Weights of a small transformer language model: vocabulary 2441, no biases in attention or MLP.
MLP neurons of a small language model. Each row is named by its layer, matrix (down: output weights) and neuron, and shows model dimensions 0-127. Each number is 500 + 50 x the weight over its row's rms, rounded and kept within 0 to 999. Numbers have three digits each. A neuron's up and down rows have the sign that makes its largest values positive.
A block is one neuron, or neurons of one layer that tend to fire together. Before each block is what it responds to, as a language model described it from the Wikipedia text at the highest values.

Responds to: Mostly the final piece of short column headers in wiki tables, especially the period in "No." before "| Title", plus "Apps", "Score", "Peak", and units like kg.
L7.down31:433383459499562499565457466577686497525473477477513509538386420403465474457600463514546496472439457472599478493437520474527494477634446486458472493485522443483477518507438444533564412507506488510564532493521488542549546583500549455534531503461593602461560545516586483522475506489456470520516431604484432412473508384533499582451524399528483472542515513541503488494544503422475542536473

Responds to: Short word-piece fragments in the middle of longer words split into several tokens, like comp-il-ation, subsid-i-ary, disting-u-ished, consol-id-ated.
L6.down223:433421484555493523503551392460535494522511483444415424521431521480539507441511530487582522453485538485392439494400624500497557470556509477520449504406432540485578537465444529559537542483582458422427552522450486374418449550372562476525478514471529502605456565503414547432462536427436514582457502475469511519500461504555522497439496550434491502452639588510452443481492477589500523486453
L6.down805:385510466541516526464433531475440471420519509542516580531484527445471468578492481463506536564504558395613414460553463398406511547427522539470521498492512393445399500509509537480506500456554513554498538605429477572530629437417385515476484562376454458514414499456438459552468483477517553457579563461466523545461461557481505429480576548528474479615503520472491515363478486552566554487516
L6.down966:528511542443416456495463537540422517612476398488538484552469551452498458485608358540467474554547456434446541487538486502518467378478486444634496520492506533542449506438444548525565521538506477418565516556529401509485457593557475533491533500402497571586437448571466586532540532453514434435505497503570613547467434512419568494458461479587479476536504519494526571394507517501618473505543
L6.down1085:465554506484524544536544566482471427491500536430520527436471445487446446531489532405550514529450402533516499483546473554527385526406512481619584509536564484500506466484479501527476501518492454606451506562445570501478447481516505472479530455442583536477536509410543507435490537568475544573362477510495492578446552495423527582460501632567553482375577529437390504584546577449581435461540
L6.down1236:551472538497465492480483590492470558517463485501469525526573511472587487424537509439555482542415414572541578494488562494586520431567556421471660500410494514500503545496618517532500558437431495545527428408436560530395533496531467423497567509455469509584544547461514453333544529467499552518507442407544521507552473463522489472493512546487528485595572542450441450551498438474632488406487
L6.down1437:529613462546517504595540547527605507470535498540469534493441430492457526555585419529417529515526566490520529450485505601486468430477489453457525534399453514533470560563552418378447564499502566487462437470385476516557481535609500460532491508553412456507419506564466517455621532481533526529548407447518551472515456468499526502381460393512536440618501467550491465421488522602563474520474
L6.down1492:495478483448560403499550528527477545542453492529566488438543533530545440604463519574439520507514482532527515386490442472524415503591488588447666457472458510593529509509602473454486452529504535485625523519544587453494492503429429543487501506544483483413444466522511477549483477526445459506473475417539508514560497530454549467536468465476421433416530493524567553471495510587343525588504
L6.down1976:609487452476507437490507490494453469462528507539454540496535486442563442414485551399471516420579388459568518461448433424492454536416536513551430500524533461466501564545519454474516526591472516484555484459499533445463422562499532487528457592540467459449577525503499610517500433579509471583527520402432538571555598483534548493468573508534416438554583452486529479480526502445448525508509

Responds to: Final token of a field name just before its colon in Wikipedia infobox lines starting with "- ", e.g. Molar mass, Postal code, Density; also section headers like Personal life.
L7.down1067:569485518472528505543344457514529573473497542433428511560566563532399453541499505512589503512436475457442460530478492503566472498491408508506440534526456519536526493511504513448537518476591521500465523511479439597484477619526508506440412504446483469589574500503577448542554528378479509606484561510531508552426570516550494541448495516543475501500554487493484516501462533457473432407516

Responds to: Short word-piece fragments inside common English words split into several tokens, such as the ill in fulfill, c in commercial, an in Companies.
L5.down126:523658485504366430457547482531526441484524484526534491509541487516495494476488467521556389478406529516497476538402552503436505548541496539537504577489575563490552556495541527511510528472426508587483538468414486504496586513419494414484466510530547540492505534555490605517499509505608510395478565435541427525469484573409502505465573572551568523639463415589473448470473457580529519464520
L5.down297:485518443443488514555482472471576450470525436581434597526535513452433435539474507556488474598544602496530471478425515519457576523550474526489485514535539491507472515492632499524515447442589530499439453513505468487427515397599515534442588571466514487529505458585456445565565491536420387525434414560601511464446446465500477467454513561463436526561493481565523510443444502469503521510547
L5.down767:524543445451503444454541519554439524447482495606472512453495466493537515579509540438460560519536524480481500445435526436510548500445430545461514546487617471498491484491557544462528557481453456510568448516549528413498465525531512493462504477483526521548492512478552462490517541479448512516523473454435527530472591406545520475550536530492489484477510484388596519594527445364456541524539
L5.down784:534437505420463469526556509324405561439488481425493529459492507506537555385518545501494455548513518490530466515500504474611433407535494467510507514412566470448482496485480451447489445506490500500527574410461405474464522455545480492498414417509492505448508529557471399483412481516504606436475475488501507475452481482513502478577610459449425532600556478492442554526645492486491512453500
L5.down1619:521561413568530491536427474489427518472552547431577484494598462481457579498509552486441569485434500435541513534509523483519581562477443546372524491482555537547455503573525429573581566421527501515502514524492564556483464478476465528454507518568517568605459513484530449479513513516492473399526535478429451506560559488498590461487398501542563501593504424545511493573411425413478543547482
L5.down1644:418541507517587431584485511426478532477573493412455445562515404502534484397485584456474477570525471482417497547448517506497519516541638501437549387497552556476427483537485574491521515520509429517451533502544483519446456494517548577610549500530517418613454515533390503486514505464451443382473470486463443474500484466495577504428474517464505520523526533453525485496478476526474520524529
L5.down1816:560506590552474509510518518533501521499450414485488517505536475561423475542465432542500496481474396532512433435525505564496455472514521418473526411465581544427539471423467529468548588475494552481546518540600445441526546496501454466499428464530506521552582445478556483482469452537594471451502508480436548514576571453434520378530436568503465432515494458473544478513522502363478476516517
L5.down1925:536612516525538521501509555533462588469484415481421506475478422465563537489540588518505529538488567515538491562473426474416496518508469474494554507512549478507592531447515543437504488530465541443479377545536447571434506435495529499570468471556502492543484552497478532490532553383509475520474541428570452441518456421539492487513472484483553532479474599435512536492522522339511433514511

Responds to: Final letter of three-letter country codes in sports tables (EN-G, GE-R, ME-X, HU-N), plus mid-word pieces, "as well", and table pipes or colons.
L5.down74:506566397462509464503504462462430571542449481477471558435557440528517491466609496629561504512546545487469446520491487444554472558505520436563428576492435478483523480599553485479507497491579455595409544494525470612537488511546482524461505489449535432512509594498484523553498399442560584456535502565593451465484465595568525528472532513466410536597512501551464507577579461458546537510512
L5.down314:493507498457498648507491450526514521486408523497501562456468561497505501484499536517508509487517520432543456531577479614489527540552488477531531554454422464571550445553431457474522632444535442459444608474530432534520423424440580564503499527511504412426476539555439456474490456530496619559539529454479484506555511458475443458551610486491418464504497521553461490491586434472553520456572
L5.down1254:475480572501515442446573548463479521433591553518480435472506441488406449488545447497561508519549446560490485501501473547519614424512557453523440582452471396501461599477471445580433441474523492472498517500449564530475497547494600526508462466569508463398568494494541400538491609518455630535484486366488508460445557452487543441442534504493426496459469574517639434478537590396502538488532
L5.down1258:500448497579432548418482493499401437488420523509527467353549543520601500518400600543503523460408473443484581530512488486588447555422474505543514572464521439508514545493476471516489531406407464571497482508476535418610527423535468440554520479465547537581551623487537509402423545487581393545538522514474597538569472405489460571494400495483504438512519531475483490501518541387484533536554
L5.down1445:521456479485548541457504509397457552466541414513496461541465467506392512548431523537502609555555476542461585500555507509517513563548427481391485503491475519375557534412462466470420357506577460442487450476502517463385526336500453499521531524524498483570488544476486545524487540500514466461535553483543498584483459506443509498515518424561587548596496470534539474427494516463481482455496
L5.down1447:471503480581460658465419452571563515407534542550570503529505491471468486500497477544593509449459497460534440437414526564523505588559573528458530509497472488494409540444487461501544559472495496476452520614449516588453492468416415528475545417499465498470538551533459513490388539438453479493461440483436543444454518470476538545510466416382509541510427442581484487483464506547470502510450
L5.down1454:553623425523482580453478470443534588464538467554437478341508455460503503519491562482565445526555473555536486447436513475560473575486543514613481518545519412385562579598493541456357535514564607573446436528537413486497440496534467493481439364511510507522503508530461467463484528473537564535583526579436484534486580497645419419631534436419554546520550512488420484485544527544420582419574
L5.down1730:519423527498487475378469568484465498564581453431465532434520433496543571572481561516549464512451468475449526545595590551448441482396528561437507520475556467538465517531505485478544453470464525519481505484555488454544505597493476506474507531522448458481519451515532484536470515469483458580459563482468473452432474440510551492490474527507472516527449527539459500532582477336514575615513

Responds to: Middle pieces of words split into several tokens, e.g. resp-ons-ible, cons-ist-ed, part-icip-ated, with the word's ending still to come.
L7.down2031:555538488544523460423500555483594537494457538439483438464481546484485527525410558434401442552505585488503470481492473556498572636557403504320481548468435556503456496425446594424504532391474508442509567441429505577504528424430451551427455560516464485514509523518411421517519616491463417564397481556450414498428474502499559443523516568552496495497481456587452544423466528469552520525545

Responds to: Line breaks and opening parentheses at field boundaries in infoboxes, match records and tables, e.g. the newline after a match date, the parenthesis before CEST.
L6.down28:507486407516409393468521439498517547511464483400590388538645391425529520483564440517524528557492559445511544526483428586546465565477505415428524499453484558509537486496570471422466457466471458542482413495470491438469516467478543500485521544473450512518544471488525539545589446499469409478448452550522490526540483421471445516460508521526443465531571607472490512417577536542509471448508
L6.down144:594477542526499471488479561461484562459414557338476533483471528443488480410443483525490445387395547435599443509520468458470508563575476525529553520430525589529516474564601429425454493477527419527466509452537476405488411484502594470499404534481517467467445500536509496412533436611469526521459531454509460556493525537582489465441480442534503585520449433563573548492522599428470535552529
L6.down411:547458510487454511497460467455415528440336479457470437567487458567511398517387445537454550433504505508499414574575603481518515545488528553435448449510450519498541549456491480461432454354429499582429480452438558518557478502487580451458357555547499523538528512497458466500548511550462372523472516592384526447495478370514445419491483489465445477429554483473582441483538495392481555507432
L6.down1023:526516488413479377487521508608465546496510567466483515465519499516603544567509445408472510503570492464505429527461554415407557542492521567385467477519552442459545420489420499549517565513623571465530510486525556557498478482485623499498544469506440540496505535504485505571428560500480576473454568571591498480565581526404465438566546506452496551572446599564383452510479510416447428478559
L6.down1212:494522531470551447543507505447547481556534645468417467450537493477466503545479553479569484531559439580505553556466439439448461434532437440454505499542510591454463559585496465423541508595486447414546523549518501452543536537467443490540426476539442489470489435544535531497496514531546487428398542508476459488572496416382469464463467491513463411544453468574492475490538483435473446564634
L6.down1386:490518497501503520463478498439509475524343623552463551511422636520503548471438555463424525535371480498567483437478525499541442504471432531505492510499496463464434517542445524476644369527458456550518422496525547482512438542444572412486481560450514583505520490491500563546450437579381479592468530514484560570412471514471435411487580529489525547447533468463484524527491484432440475510533
L6.down1846:444492558492534531516452487494536525475469546462530601529561520470486533542615463508572554490439548428511561480519460486474463549592531473405488484546408487554543536543477448615493451497630440399490550421542539518491546529493456541414500565446590503470555426454480423466443517562481479405489507544441517487488506480475494534480492449447457531525422479404481512509545502518445499485424
L6.down1868:555504476498522422480481469475480522476461486395574488475539492470451526486570310526475496472489528528600516506534529532556514592537481484536554483518515596431529409457454533613511517572515476440452501469498524474489444487473568412429456432522536454525499541540479574491647482441456450421528552446509498483518509410486572537522477440479475560451535451527457550463558570613518500490542